Weights of a small transformer language model: 314M tokens.
MLP neurons of a small language model. Each row is named by its layer, matrix (down: output weights) and neuron, and shows model dimensions 0-127. Each number is 500 + 40 x the weight over its row's rms, rounded and kept within 0 to 999. Numbers have three digits each. A neuron's up and down rows have the sign that makes its largest values positive.
A block is one neuron, or neurons of one layer that tend to fire together. After each block is what it responds to, as a language model described it from the Wikipedia text at the highest values.

L3.down119:446500506457474496532459438503509484518439533472499530551490503532439548517503474512496522538469449511448485499505451500506515494450511490571579526486483555476583461489513559539522532589545465510473504502592583451510469473531542487566534563452520529498516489493502541506447510523472591436447450473539409585520541510506463474513523534447534513451468555598530557526442526511456499478509
L3.down261:498479466519546498499496480436486510550517405513458467499469522563462420484607518490464495410456512525541453487479504562572522551490548530487492465508509413519533534479488445524432526566499519568477417515468454561507491557474573493487550422450570507542494488454438441470503509492455447502494521561620521491496509543503497473486519463542506513493517566533520478506483591493522546521459
L3.down352:504487513516468489446560483519447525527568557519432543451483505458506524462473394496541457527514486627512508526465468482582406534464452490483502435493496541465506484551515521490480464519527479517511491479474497474505480493505587495527452469516468539578500496502460425449526458561521518497535433478596505558499612576476457476484551477489528521519462501484567477531555529491529490467530
L3.down474:554504542533502507528504444470497562403511534459521544495487533482487499544558486568483467434471454525525505540487465529604515535479464492496472546523504507518539506542492551457473528495483475533498523547507482448521509418552545506531488457467489558521504508516450515447519516505463445499525483515563569502459462453472530463497516436493498516542480490500497528521530554521549465527475
Description: Word-initial split fragments. Short opening fragments, often one capital letter like J, of a word split into pieces, mostly names in tables and cast lists (J|orge, J|ill, s|ack).

L2.down5:504567492507533489534466429468484504549460470541541480540529542561529486448500556472523611482532526437447581511467539488424551554505457566479501552547475546515543479538556527478471440478457468477493444457532490454523403505551467480502572546497542452472542517475461527522501463514503554457517518507466525577610525520552448535485454530493405559533452501492456500478493521479483497440599
L2.down542:492500501508526515544441527533505523566506492521513557464509513545434507488447456429413436562530517485492485507472549517438562546530449443468462495477483484503538500539475492408434513488445463486474379468445489539535480480514554496499564482495525499564497518518531415547486518458506524525453478506455603562556490531470555565561549471504480479547454567411515502465560459498535486511549
Description: Decimal and abbreviation periods. Periods inside numbers or abbreviations, mostly decimal points in stats tables (61.18, 0.429), also initials and "No.", "c.", "pen.".

L6.down77:515526554501510541485594539535495486497480523499499449428485440515475471480528528481441529567510415459575545540465397499488560537522468536509447470529486426463558495480478533462487571518522530460478471537494455557518448476470486486443453499496484521476497498531387564489457499481527475607479443487492522481485512552562516588445466500514500541453499575533532520481546468532549596530511
L6.down84:562553511544526528486426540547499528538476557498483539534468543529470420524527499525508524491557537491537443497487484497506535495535435484538526519514502482497540511454538536585530491503499498552575462459622516536479538486476575483509526517532465472538467518452420505454497517483503501538498511440487475556470563536432488472483474494502430586511550519577518496527507500487549500541452
L6.down283:529469519492520427498539500524500496523532538476534479470439524517432496470554444507532497462510481540473475425492446555514421553523515530482477466574518473467480446527518431477567523458492520494478542467470527534504528481518578569523530464541471443514478528486454522505455484482503457502558439531392516514493479452534423597455522483470501492520534527482542430454452542523470522539445
L6.down315:491529512506600480533576545510557481514495430546522500486477471482455553532550566528496477480468479457494497513507583464547516491455464423431526514499493524575536497476521517490469540517491494489511545476471489475504470469520466488550439555470464484526535542600524485461498439489492463468572507539564590440478533542459517516463464509524479486500521524491573445496452498526488563431450
L6.down506:527515600465457480530532531486473455582466483523568458589518552509498488505531529517487531627470542463481491536496563488504547450530443510480525478620538482501496540542492510524367460471539509485521472439492543475519502546413444431534593496488467554568507461568501556539493530443505503580438493494492580516446489503439467524528499559494580505519488523499452464499515543485427520543416
L6.down571:410557516553551513473457563530457515563499477454465539564495411496531544409477465500498467538443529505443501461533498517533535546445436505519510518541554508480486529503505526469453515508435499536468525480556480508518481551556467507501534505460425533524538514500497549501552490491477493615562498501506497508522533592477428478505512512418451517444466505472535508550496568478486511488494
L6.down622:528422439526461419485471519501452556509496475493456481472547457516563507502577546455470469579489563482548429441581575516506564504524511524542408541556446457509504494422486488456558477473526484538570485520488490588500541515462472528514463448484492519481504450525459447537490517461418435537519427519460511514518466518460463455454534461457546428551538502489502501445480585469524535432459
L6.down629:516518512503513464532573631531565499500499508510476502539535491489489548462525533503456493460524487420479498427480488512525579520535464404507510479534508456490489492503491525446511448462489434521551505481550521487527591499451528476475500585563496492573466477480535480476582473460465500512523456467531499537520414488415440466504492464515470520531486492478520429493474454524529542456490
Description: Abbreviation periods, number digits. The period after abbreviations that precede a number or name, such as No. 16, c. 1870, p., St. Louis, and inner year digits like 19(8)9.

L3.down55:524516492496470511539535505490497491477523492427459492494465518581506528463480550505531556470512494508537545487568528518511528516544412445620453496472488512453496429499506496500473446538555479472388545560517490534495495482466470499503457453481427472522507541495446541490483529482571533579510499510515553522544547502566423428540468485566440488531525474548502545485480483518447475468452
L3.down253:505429472443474509494513499576543515600478494490498473560520501537537524449455481524507533419459566525449532470507524502557445444468511440461464537497529554557521487476504523423537542487491496470550562434440522509489500461495509564491508454517504555519502522531445495526473511465504547463536457468494550477556575495459583535525497473507522501495507468472513511459447441489512545411550
L3.down490:509488411505482470511540469469478541509547528485466483508475514492527512474536503497459523559507455529501533492486562560540494507435540480516470451456516514524481542503555418539476470478454540583489496489480464539484491488575492474477581506507483570503506512523534529475547486462529530496514456467549524530552472432524504504541532464504528542455470535529552540512532518488508609493413
L3.down683:503537471462430502496486530507470564502560491452482515440451452433545491493534489535448447465492510504497512467475558510534494496511454430496516528477503482478497488480515463572512475449478520528497393442529525498472523535513493510511534588484514510559443518483430552521559543494498443501535556487477462577526446515488451443490505558454548486483530555484537520434569521484495497456504
Description: Digit zero mid-number. The digit 0 inside multi-digit numbers, often right after another digit, as in 100, 2002, 1850s, 5000, and in table cells.

L2.down87:488512439529587507572551514497534548440521440546490494494570492527491439433515565549444506488577521464495576480510509507418541521450479448539477529489485511504484486480498496503439464519417519509491458540550478457536483473528492495544519467504513545503459522521499462407572501507478464469512585469512494515533492524430471568506563516483568528538415406467445479466491467479433544475485
L2.down398:448566436511501463544503502520503519573484487584505496499471493520482495542483507503505491420530453515503571514466528550374526526423507416508484592470510505544494455406567500487469464446428585462461448490470556494471531496487494451447479574532488561552468509533517552434524518526486522513518520484483440468510485508509527563484489514504503518539502435433443515457504590446463543414509
Description: Semicolon list separators. Semicolons separating items in tabular lists, such as chart positions, scores, names or Bible verses, and between prose clauses; sometimes "but".

L6.down142:523480523502491432484512484497485488507509518462470464473576486531500485478485498533509473434553443503514503523554489436559502445445511557524529473467564558457514479508518508485783524527490504527472484472519495528476527534447525449446460481496481490496469539538574470506560495470512448521577513546467495538519510516503538463499506532516584460452522466502490524534511490540510531469455
L6.down255:503529525458534572498450523482514517567469493477453535550509444508620485539464496517415532516483486462495489567463557540459528485407463506532455506444518544511535520453506551541452513546496501526532547502474462505448572495473512445489515406498538522498469435523569521518485545529490477454487480503444557508425416500488402461549568502540507446396518481522478561553519494520529505506510
L6.down265:513502488533556523523443496476527460560573471507544528490526532438413467566474431427484553544494510512546502498430528561525569497484458535595472508466494521488581548522460511518383459549520399529500457520452470540532500525536522509463457512532426521451469452554578447516495537494464492487558447523464524527526463577478578558548437432534515455543518559529476404489507522467529532502468
L6.down291:435436538511472465482422468491455497535466432489512492500549567503526479502544514530471531576478468532456499487509519512509567518484462438476503502581528471468483506522513550484517552419523560521550487522484475470481537489513453531507488590499502487526457553525500470528487480412452513549579567552503587483464509555507444449476470535507559450472474446526437448461464462475564543488469
L6.down326:524397471516437508547508484503463490501520495510443384474499494512498560534507512486532537589515568514579448465490510518548521447516485496515405537561530553512502515520486518428484503482562457541496510503510507487552532508465474478501537525489416506549529503505551565564496510383462555553531514495541504482571504596541438480587530483537505546509560525536523512503482497538493423438496
L6.down437:426502455511425474530566523515482455514488517482480514436563461425568592543522493467519534545420520405594455547537529473465459468507468533445462579550441494459500516525534484487539519512526487552557517495512509507446578519471453449508482489465507537492459462448511374523476491457498470456498517571428444499524517538550582489552466493503466514526508503491508485447568542470536509476442
L6.down574:460488448504474545515499505546552565427468515499530586422511521540527447601497523516496501513508439554489561561530444425471563519457649497412482454575459514463467453463500508426492510458572520555483428486511454495547497526497502449504465448526476475551524487556531480553582522503503455471460548495467516614536595510493520492485517519500576435516462529528463437466465432541495521489487
L6.down655:443527513451412506604463525397500504476449481520519460475514507544488503496468459561484459543548547500533466473532555484480542516469499567529504502500465485507461521549491513446574524528422496483562522503489542543536516494483471513443506564556530457579527450495522507528510507478514524522490495536556521567510482565533529467470464476461531483454535487456460556429548426506554498454539
Description: Year decade digit. The third digit of four-digit years (the decade), right after 20, 19 or 15, in dates and lists, e.g. 20|1|6, 19|6|2, 15|7|7.

L2.down598:550410501497511550571546467457518525501513466500516513562493529507490582486548486541474476485532497584501503465485540557505463499515521419510496476480551486585462469456526386520476505567519526520497575495487488418539523404474518520525535524470493404593502486574507435498460509473475502451475514492496460484497497442495502424534497508471534532505533569484497484523463550495476493509410
L2.down630:572467483507536501545524503494470513489473435512483515454496509443551587506447516533454496512523464541484456532514450519511425530456553428544469489482487410564464524511442430499523549550515540496562550479489465456484500479501522468509419485516544484514519529520457500546531539523446479518469489564517494496537468421571504468504461510489493510503478543568544428537529480465563476476473
Description: Opening parenthesis in lists. Opening parentheses (and brackets) right after a name, number or unit in tables and stat lists, as in "/ 10 (0)", "(aged 22)" and "[3]"; weaker on "und" in undrafted or undisclosed.

L3.down248:500462463482489510592512479510516505429489507512522513505487485531539507501560555557460510520487535579502471582433539438578496544514491493478476535490467416472408453461505494476514509446513549468524423548527495439486535457526503493509518477446507524458471506479508498454480453497556521531544530506512432473505487443509551551504528525474503502510432478466540503528518493458461496421512
L3.down396:470456510486471470446461539420484507491465479519538558572434436505541537527499505511532493509532531566539507418419531558544527521537517423514439536523452443459508500503513426487541523560542563469541466498505490469530484513479453553490507435520581518447465468530557553548535515504456535498487472503519521500475516545531514497537456507472529547389518488471449448515488524532507533520464
L3.down452:495523437526504475527502526485473543511539493505482474487483504516547478537448484476497532504535505560459511487481523473545501485502530492514477526506447519508457489497545470502535468508480496490539426530527507556492509492537499473551580448454569495501507489502443545535515508465526497485533506484512470516479490478534470483487474487518524513491456495486482480487504502455427491468506
L3.down463:565521469537554469567566529453518517515475491503484427534480467533481483476408526557480461512556511562503507534502568477548478576493493451494532489516469512541478441522515513455512517478487478442544464547508540478476578461547491428563543503520533499509520509558499458491451476526555544470496456473547443429486540473548466532487483524529509537502481506500509504487516478480493514481545
Description: Non-initial number digits. Single digits in the middle or at the end of multi-digit numbers, mostly 3–6, such as 7'4'' in goal minutes, 198'4' in years, and 5,6'3'0 in vote counts.

L6.down48:518442546493522485509514461519527522480503527505480500444507483403521469466460464447481555463466455595518454461547488476472403495516497437520529519532481493522504423530497514510371535461480490490457490531468475475532427483455546562449438499560481422505540493512481527476487518510443498529459450472465457450482424513487533522456500554486505627503482471527525447519494461543492537517456
L6.down369:487515544465491494504476476527552479530527451533473509515461518433537570488499479491502432465507527568446531540546493475469394555510487502459557429514458425448488466461454494519384480457546533499448498551463537491475515526539480552461514500502528505490455573512464507476508489475411437519483505507423476392525537483549503550505428514459534525460483483546565449478528460478485495531479
L6.down468:521481506478472498506483464498502511511458522486608531504521459471474515496471457436513471552602523544531540493538466545487546514548484467544440512512448586522470457485515529514326510499501459525552571431490534527462470579433503475543458494482463491516469489505490493504468507428463480588500553445543439518473489555439502482574543402460445489455547537471516526438474445526456485502449
L6.down518:515487597547440446500446480522520519507440539534435517490549533482477481475530501481510513507515533557465463483451445538387429529493516450441500504517488524552499405533463494509334531454556505498585576419504514534496494500524555572458478492424515432549484414516493573502473475481475507542455536495478509509501435523527452560466558521424489452498499557503522443568560484535493456529503
L6.down527:477472520507498519482570496547522478524553487531474493540469511456482536488524501442508521505432533543469502615479524453426413547566465430455504483442513488482500486487506435511321517441491510470550530518500523536490455495504476570486490435492502543472573536479452542505516559534443503497434482453443516429534539448531464502480527517448446492501508563538508533494462449481427409587474
L6.down605:506488454533501502544492491490499465569565482491427554478472451467457510484493540488466494501475535483602531404517492527533462489551434439473529426513459417477497496467543506459420500537436601557423528504513495465487547564476456483514535501481497502528424460492614506511472568514570591564524544544477505506538539482518479495498413439499501488561505510524453488529491545564473525450531
L6.down640:463524486478508523503527549542538449512464544559460495483536520439495492510517480510528553479560536504543435510522521486492461524469460477504470502553554539538555482520415502571588524514467570525419510571462481509436514422519536478538539485446522516462550496513534508542584526484544476453551443495516516520486433487461462495469524547534485479505418543514438581570422477505504482486490
L6.down668:559462556564550495452472491521480449544428465508525554448512468578496523474497465456536375508504497584545483477529435500461544558470491480506551498528532481489477526524496528541432602502506478552476414446494551490449552474555515495489537480518475516488458509476458565434496547511464483510421572454484444552435494552393472462460516507543542478514506528537499533499530472533524495517478
Description: Non-initial number digits. Digit tokens that continue a multi-digit number, usually the second or last digit, in stats, dates, tables and measurements, e.g. 24, 784, 165.

L3.down141:529506611501531469512466494508478524480537452449541531488531543445429462488503462551464541518482548494504513515496590503479511507445509489507488549470472516460552529529528480555450500442439527492573492545471510549473466518442547575488556508506539505477514526474503503513543504516525419495518568475523463560477446560526452462471437550523441528454589585468409497530526557590581564495514
L3.down437:506521517473465491459507555561514535506463491570452546547518525450471553460577566517491492520528493522598468536543481534477401428483487532582488557486421510490546522499458562546533497418527429429459508548566496520480460508437506565517582505491522468471529518429520554482537536434507495525553474447523518497477463475496545452488462514479532514538512531500516521493491555586496533463509
L3.down455:492502402491536584469506475507515507511470565460437569535511521445467459493499466513521496406466486432613541572536493495473444462445448510494481561482511571458562551529522508435484484477440412490586465521516510547423478502460504613522492528468517549514526483488555493524488470504517494515456525498466469555469477504541503495484469507498534459506527501421572488543462554516570470538498
L3.down472:480527461501513507509514584587549507521535546526477494445521521455483385434527473585623559500425530528509474580542529523468475425496448546518505507522504604484544470504463593449483508493475499496575536499507522559446541519491463519527486565549513516498514477460470490516503476462467438536502458483527509555487504512511548548500479513509576546533506479551521484506468538522549461534558
Description: Finite forms of "be". Forms of be and become (was, is, were, are, became) right after a sentence's subject noun or pronoun, as in "his body was", "it is".

L6.down164:484499438474597484505465486481518632487513481560500545551552508395534466454489490543570484467520509441474524532464512485544542493552483416460490524450466477508532476426591498509628471450527520550500484499519386506498438524528530531454424511503529547521506454491446454514515458511535478516545536499462499463460489473455523479521576532521545486516530482471507534532534536465528521536538
L6.down361:455464452488508477480508509481512572558494571564494526508538582431484497497513445479501494521489480489466470459496487549501450490478502505569519557552531444525547477462501522495459470526479575476442501496468460459513433482511423502485571578442409519531453447502426492478548527556462523428447499571517489551517524546479500535441477528493522489523500534574496530536536504515509492490559
L6.down366:532469530471490478519462498565530455542499538458436526554498466518465528494486486532475474581484508446540530477496457526495473558517451483506516539525459438517578486548516502464418453483524576473506488549508441484456498455432527472474450477460522526479445489455506501592478493532492506512544501487550438508478559468491501516489434520516513468507472525587475530549507488509472512496537
L6.down408:504482539442483501460509527460458470546530501540508468494478487466502485515420499463562529423440438470474517498439433524450521506526454442444489500534494542502574518476427522490469532455440566463502534495561521451507514532499514534494505428455477499470511508439440557504469558506433513450458526416490470528500395501475482431487495453490474535397569513430563478531490501472547453510486
L6.down417:499513436510443521501490564527540579472497569490473531495454517500562467511491509454553515515506489473467485408444461419537381573469512493519527545521476428567504493484628485571449518542466489490547499496424462528522491442495470542468528471506446563501520410510446480501496413425497449574505538508508492541539509497458473490494525494506451478470452463486492526562486532527542448477468
L6.down511:547529504500454545481452525519486519522497553514486617498549482581456421477497516525478459403515424555427524498513445453435513476487510544553503467496417466502450505524535525496559486441597490483509527537518511598512483474520539494463444624526504471493473515491455492482555548504464498492561526439561424481493514519510513523515515484483538516512534487488456496456523535504614523490583
L6.down538:546520446526522539553546532501509527476468487575469515557467417570520505511540500525605468427494477530472470483503454458532448475446424557457493516424513499528491465464523499515465558481536484564531474555410426520446484525534445511475448469486418497494497481539518443454482492549477485482463493569499477528494503459464472499543569515505490567483529474539490576511478494611515471533441
L6.down683:510505447542514515505451493426493469513440487524474507522515553516486599515574436475560505485505489564502432471531554545392507457462515454494506502452472534530531494500488495434463424468466493575474506464486482460523466507570471488506503538514472455463452457486493389475419500518483518477440475491450528520568540526492477468564534449453495509470496452480522472550550458544434486432495
Description: Split capital S/T. Capital S or T as the first piece of a tokenized proper name in bios, tables and lists, as in T-obin, S-enter, T-oyota.

L6.down98:540580468557446496521507566461488504439468468503521563497552461443549474502516580542482476543483456565512465491572543441438547446402504506521474490521495489426464465474542448490417479409473516478503475568568515459405540442431528529500472516528526476542501459494481506466456512537451561517577496474510539517474484491469484484565459460511495544444536530452553547501541497525466540533488
L6.down179:560497499525524528410479538516498491504467497444442471502464498420480519502404515446514488543434522521486495530504584513418521531419451474538453443498469467537535558585560466493422511515556518554433487466519472479524514519509439563487526510504454481537487472514540534462495523516460531478485505519416467454518461547506519500453451517474468558492502484512507578532559448455471512536512
L6.down233:500469594530475494498470538590490537483510367447546483482438523464505504502427493592517472458511520538465405509461501510462478592477527537478518448460493441499511529562512503558433471444515501463540533476431501548492469517470575517526534497572464435517476540443464510468460495491503506438550406494484533495481460520495447514460518489444506549476459547457550508478455551530450461501493
L6.down244:519538525531505473554502544536534558516522532428441483462548494443516543501562501448462451503504508532460453535507494460481513480489509481515419442522511472540533547450436522488348502433485547491487507506474450465486515562486505524525476508439492478541486469482491458483469554530503523410466464457515497542481507516532530567583455504574489434522581492483501452564463491520410465463473
L6.down358:599435480533414423538482573503482525456528539477516484535507524539479551509512486514449529486483503514496388528445534497461489552524436496474479482569505481450523534450511448514547568541508514519535473421459473478498579556494500450417552448482612484500474550461519460493513505530489491575542565491537453449536455516487558469411474486470495553518497547413515545541554484510513489517528
L6.down438:590513494521526464518535609491468513486459497475488500500445506453571496465491540542481500473451442520484470520501532527483566456523480448538470512516517473458558527430523398512430467474513528530450523483508466461494516472444502498432531473499511475434494453561527506524513498510527523481472472505512545482492499502496468544521497511473451548517577535513483533543554473564434452549425
L6.down471:597416539471514442510511538512493505478562538476496523528468475446482490443498469561499472507466544485441482468474506518520477532431438494529554464520428523556514483434498444535394502511476485475518488511526493461512515489455477491482480527513489484497522460554471492477447494566506546400473478558537549495412524444525524478557515494534489480523576523522482431532523518539417447553507
L6.down653:536506567460474506492504474514537441464583504431489562450421513486508522540480532580525471400547510495532507536572588526545540509432501536543470460435570502495494509528469471504426493528513508473480531495445531532499449419418516471491465485465471503494524521521456502496473508497496548549480545504565518411531498423505457447500554463567457482528450437589513545462481466531458460538508
Description: Parenthetical openers in lists. Opening parentheses, and sometimes separators like × or |, right after a name or measurement in lists, tables and infoboxes, e.g. Mick Jagger (born, 21 m (69 ft, 581 (1872.

L3.down308:584478543461545469574564478483519503450494484461436461528523496487529481423510471554529513476517443473537521504458476539480436524503538447550503494458530460526495488525526441505503495458498471525479561458497423422528543529451505466486552517522497406537483524499504470442518529495466528533494424458497475533511559465471516435541514486480547463574529536539475500574510477503515458578447
L3.down412:518482519464497488507523531523482512508575483541509542580542451441515420449564418527503516417535473453536482524546519518506468524510527550552530435486487387481539530546498474517450440494524573527431510467549401400522494449487511431466523525550522499520450484521479538467528482444482517525502464499477480480515521495479489484517513448460514505599504528540435544544493524561493426566493
L3.down486:552441494483531479465542472463467522464517482428512493539530498471537550434533564566491545535467519470508503503530514531446587526540457486503494545468537475510446510515484493512525462498509500542451491525524525450572450507452450543513533471490505501500435498486489507468539514420512527544440460519503513518518505515504457501499478510397477462483488551581469497467533457507538437540496
L3.down552:511476570457501472495518497481523493479532520505511527501467541453550524514502466558445519520445473446527465464520540512432512531546507433549485508514555439513501575539514461497498475436499519530465559501581495511554486559410457504475482502504473498537487451462530493488506508511521483577411491480494491505494473437468403498492453488466498524601521502460491495515525405531513493539465
Description: Opening parenthetical brackets. Opening parenthesis or bracket right after a name or item in tables and lists, as in medalist(s), athlete (RUS), 1951 (aged 25).

L2.down105:497592523482482553540438455484549503527513530454454505490477477528513431443508448500548466467537491442421566421499531496506530559550516481517444472466450545491520517469521501473496477516490430477511465502445492504532541600488508548506487504432487473516503450526550570480503501537502460520467445431495482528483504488543461510432460491489568498503480490479487521513465512426427515519518
L2.down378:436609454530480533449524482565532559485567509524488432539526559578561483513479469518546425565547494464505496464445526469511436533463458486519472480541433527451547456528520475526520453560433487503504519507518491567533467523559528567451490444456444488460473511479486513503486487456520534503560499509518498471483548464521485512502470510498593589480518415535500426537524525546445442480453
Description: Digit five in numbers. The single digit 5, sometimes 6 or 7, usually as a later digit in multi-digit numbers in dates, ages, goal minutes and stats tables, e.g. 25', 85.9, 95.

L6.down101:473481446529528462503574484438472446465444436501504510475462450498525547447536488537488458564457513542524473537509528569456451462495572499557489475600543584523488467516512500577520442508527599494470512509511490445523459515533552466494485483492425482528564511526482510518537546503516517380434501494511511490504494521537459460517431511437484440483492520458506553539481478546438525422476
L6.down133:498572487503510507430487580504509514483498485558537444518447554524485488527457606491482525464538496523462528490565501476450490587539537566522410472443467507545497575513470485493481477532507484481463486505488451495482501524494561544526476544478441548471487478513413507498494583458512503518475480526479436516437573468485557519467547583482491558417522454500484520453498566450509429465535
L6.down139:541514472519507458542508520458564474482578457528462515551519471524521535462489516534465520543481517530570573458536511536421439515484463501552502400441433458509569522433437558560400589596539557524469496602495496489455511492501497517498441532494557516407525475503491493495386460483515499480529519522518535492478464431451462543536544495512471529477558447522573569451473528520455492541447
L6.down293:518471500526503516544531551509434529555432471426466521516555494482561497474462558454452512553484415560424500455439482578428645519523487555525459480531544484443474454410489462547351489466472560521449468484513535525524493542559512564504464511461500520583550485552516466513518464490513538478524474460521499480467493450491503464529531514472477475515462511473590506540542446559452522539515
L6.down372:529536462462437506518515505513475531492458524571450404496472499494517520480485485478516586489432458565446475464489497519431499441566510542501463524469541507476478520468494457517466419536559532485436414504541546439505572498473585523502376487561479524418566439516503530442486463530538480565495484512453466437438482417539498538526420491424472532447496457471468491548454504505531553472456
L6.down546:562429526413490494449453502486544511432538487518607511540547538457554510527475484392496460497531446510490501509509522513486492492465500501441439533489556520502522524500407516451527484483454520456489513512442403494541448549479518498496466524540505510486510539540413540464424487454490503523531539497445480480511496551527457481528484509463442469515519532479463533484506454507430437523455
L6.down654:508502497461463521487552480439530535482500501533502466495516504506465494515527549517465458540480447534413572511493504539477428451507571543473513518502546544515402443456492566543485505477500492492499552497498448515502500461565601471518527506534533480520398505580514455438487474485488452506514557481501562465431612495444458512497485552399481470538459490461489521473560527551581464470480
L6.down693:554515484540480510488488533494536443568601465532504469465538536499477450583546525467437541449525431494523558517445513566545485522465517510540599530501533479447525486447506445449432530496495534505489464457549533532448503532509462558514537505541535512481506499566509511463551437399467526513502468492493491524471521523438505481496512519516479456564447508529583424533532528524461479476477
Description: Punctuation after names. Commas, semicolons and closing parentheses right after a proper name or short code, e.g. "Lafayette," "(HUN)", "H; A;".

L3.down44:496509519568511454532501470516480487530459505536496503504579502388490477483525430491464515524497466466513456466484525574489605522430550469457525479531494508511603505531495520494477499515463518527460508519542494477491491460469470566486499531539447559553495464514530514526486493454488509507472528524509512534483485565503496502477487520537443487459536557483500499495487460497582529602543
L3.down144:472511496508513453557489543542449496538514492432430528493529468422539469492464481516489532492529536471493540442515582496497513543495505525500617422470429517492537517471459523473498511504487511507450502498593598443479534477461486541543505517530435503481449456533467561470463416475489484549455437538507433571468482537483525456481504511426557477488528553477533559526536544469519496538482
L3.down275:542469508520513538543417542537489516550448496511506510454519442412466424520505471499527484517457485511530532561547499518440445479494468545475512408531482503481602484542447493524515480494514529462520517509533502486517487532456473519493518536460492565558440505506498563453478534536463522471502500532478474513460475509568469482466446546550486533489529573483481501550542511520567603523476
L3.down537:451522589481527460538485454493469540523587459528507456519532504441467541466463484544468496512463516443447456479439552471490494537505475553472478548513499470372533468515504502577448439473516547527485475494454542469467529489503455476498514504452519491585538522506491541510467472391523520472521470501533513511470469511456510524479450551496504565518491552492480494572524519525566516544470
Description: List separator punctuation. Commas, semicolons and table pipes that end a clause or list item (H; A; H, physical, social,), plus occasional word-ending suffixes like -ly, -est.

L2.down146:515517482512562455425528514409550520480532451555500542547470476510511444517531430535481501454475525481483470429461401543528446461481486528578572459504467428540508513503505465538456519516468444463413454483497529427570564509477503424504480587478490521491465465536515469475504496517439518493458486548566441524425532478526480547516473515544496492444549510494477459555481568472576486524494
L2.down280:443528499444537501498478483455519476552499522458500520488518486500529492458520404478490523549574495480503486454469498491520457555480528492520495477588496516510475510553518483530551560511474516468462417561479515521529503444507471531548539478484467599525574467529465487510500531583422507477464517526508534530492549424460512538504531493534557442493431565469440444493478532430498501454575
Description: Word-initial letter fragments. Lone first-letter word pieces, mostly S or V, that begin a split longer word, usually a name or title, e.g. S-10s, Silmarillion, Vossen, varying.

L2.down159:562493442482539569526523472548500566474432497539556438423479447499451497496530480531511449476507490521463478483538512450499535479470527543552555515480479514508468488477506436482547514498512503454550495520502512501516456488401475416520450521510444491578468512477563430574550495444528505472580601559503496475504429493468537483484500480486494474393510513498484502486415523458517537518477
L2.down648:502503476492475490527569520543487466469476518393559520526456458486485454501502524505494513500469511533417502430587462463477483505529474519523488517511506532540419468532500537587410467520497498491513547525499511518557493508518447519473608484541529515528522424502486485545507568537576511474484506457453488558515482556521515535470578446521544492495518417511542469500407421525476498507433
Description: Verb after sentence subject. Finite verbs and modals right after a clause's subject noun phrase, such as is, can, may, did, competed ("the main goal of the mission is", "overuse … can").

L6.down13:505457478492471465507504517500506552447534509495541430531534541495486561552495419564542470471519536578397510508519450536481449501457545557469506505531529561558531435513534531529490498450494454541500498513461495514550530490467432518463519508477424517548497471536539539521522472490497545444389506492565497479576523475453520506462552469485496590448446471481453466552529538553519431501433
L6.down14:496560511486461449482482540550522576538453501496454542436395475471567462584507516475511499457468417522510479550532479477477491535469429448546464407540511526537453558502489491558505463446556503574478543502531501475500525450586545525435500431457543512547428510496501548501425535434451519513538559493502534499583503428531463522520509455476502499529537525469510495528393472541505519473498
L6.down154:498508463493531483495489463506484508544519503607544567538435531495519529513580489554484474447421497547465496492539520488460432555494472518396416518479476522557451541523535456565541494518541504506473600480482432518440484519492396505542570492468461571551454489496509543509477497450532485428484466468527575440506481555483487480539491521481489455474486645490468508474470551469498475518535
L6.down259:461483447488539546501560424532503536575481538421537495535612529557505467480564488459477584463472484518530497506528511500572454546559530500512462546516484534512555496548572554496525466419420505462538497538440514468512528504505520477523523490512560550523515501428518548507418479471497547484440538512477533520466482519450509442461437488501522478527504436539523496508520569498475513502511
L6.down295:526530508467588503566518576537515510580501540556527495528500487450487471507430461459553586475473504550447455461508459437454484527502468545492513469528517586515510497510547501518607494426489519535472497460535538462526504469480427579461497579505523460464443499461498556504470535583521572481503468527509471519513437582525462560527492490501595532487515478514529546490503542530555496455524
L6.down407:517478506539521538431501518488453514501452462535502489531349448504504546500545552536483453491481525525540613545494508473553439487481503553425484485476451490543546514513510478505490472494475502454420555535540458504567482519474427471397524493560469518420485482530458566530548481485471509507469502469560471479488513525490487512399532483502493429526475580549537532511512528549476458507530
L6.down501:528536489466454638495544526516442467484458500482523504547559444496559466522540446499482620443450507485480465572452503489456463496463460533476442465472597510559524521520553532552463550552502569528509537488524428452536489503495478512447449485485395487486483410500570544480490448473532544463429476448494470471391547490571514513537535498457547485552524487578525506527472524488513486505465
L6.down670:529568479515551508504540509507498498536527457546532599432470529490494479498497546465469489512533452468528574516547463593437488521504456469492533555528511511506492452518490499499536504494460461518492451567479571465515527489485472478526581519574477545416497484516472469477505454443499462473519445551432426498485468583488494494471512435492521464468514499466544586481506443401489526524523
Description: Main verb after subject. Finite auxiliary or copula verbs (is, was, were, has, would) right after a clause's subject, especially in plot summaries, e.g. she is, they are.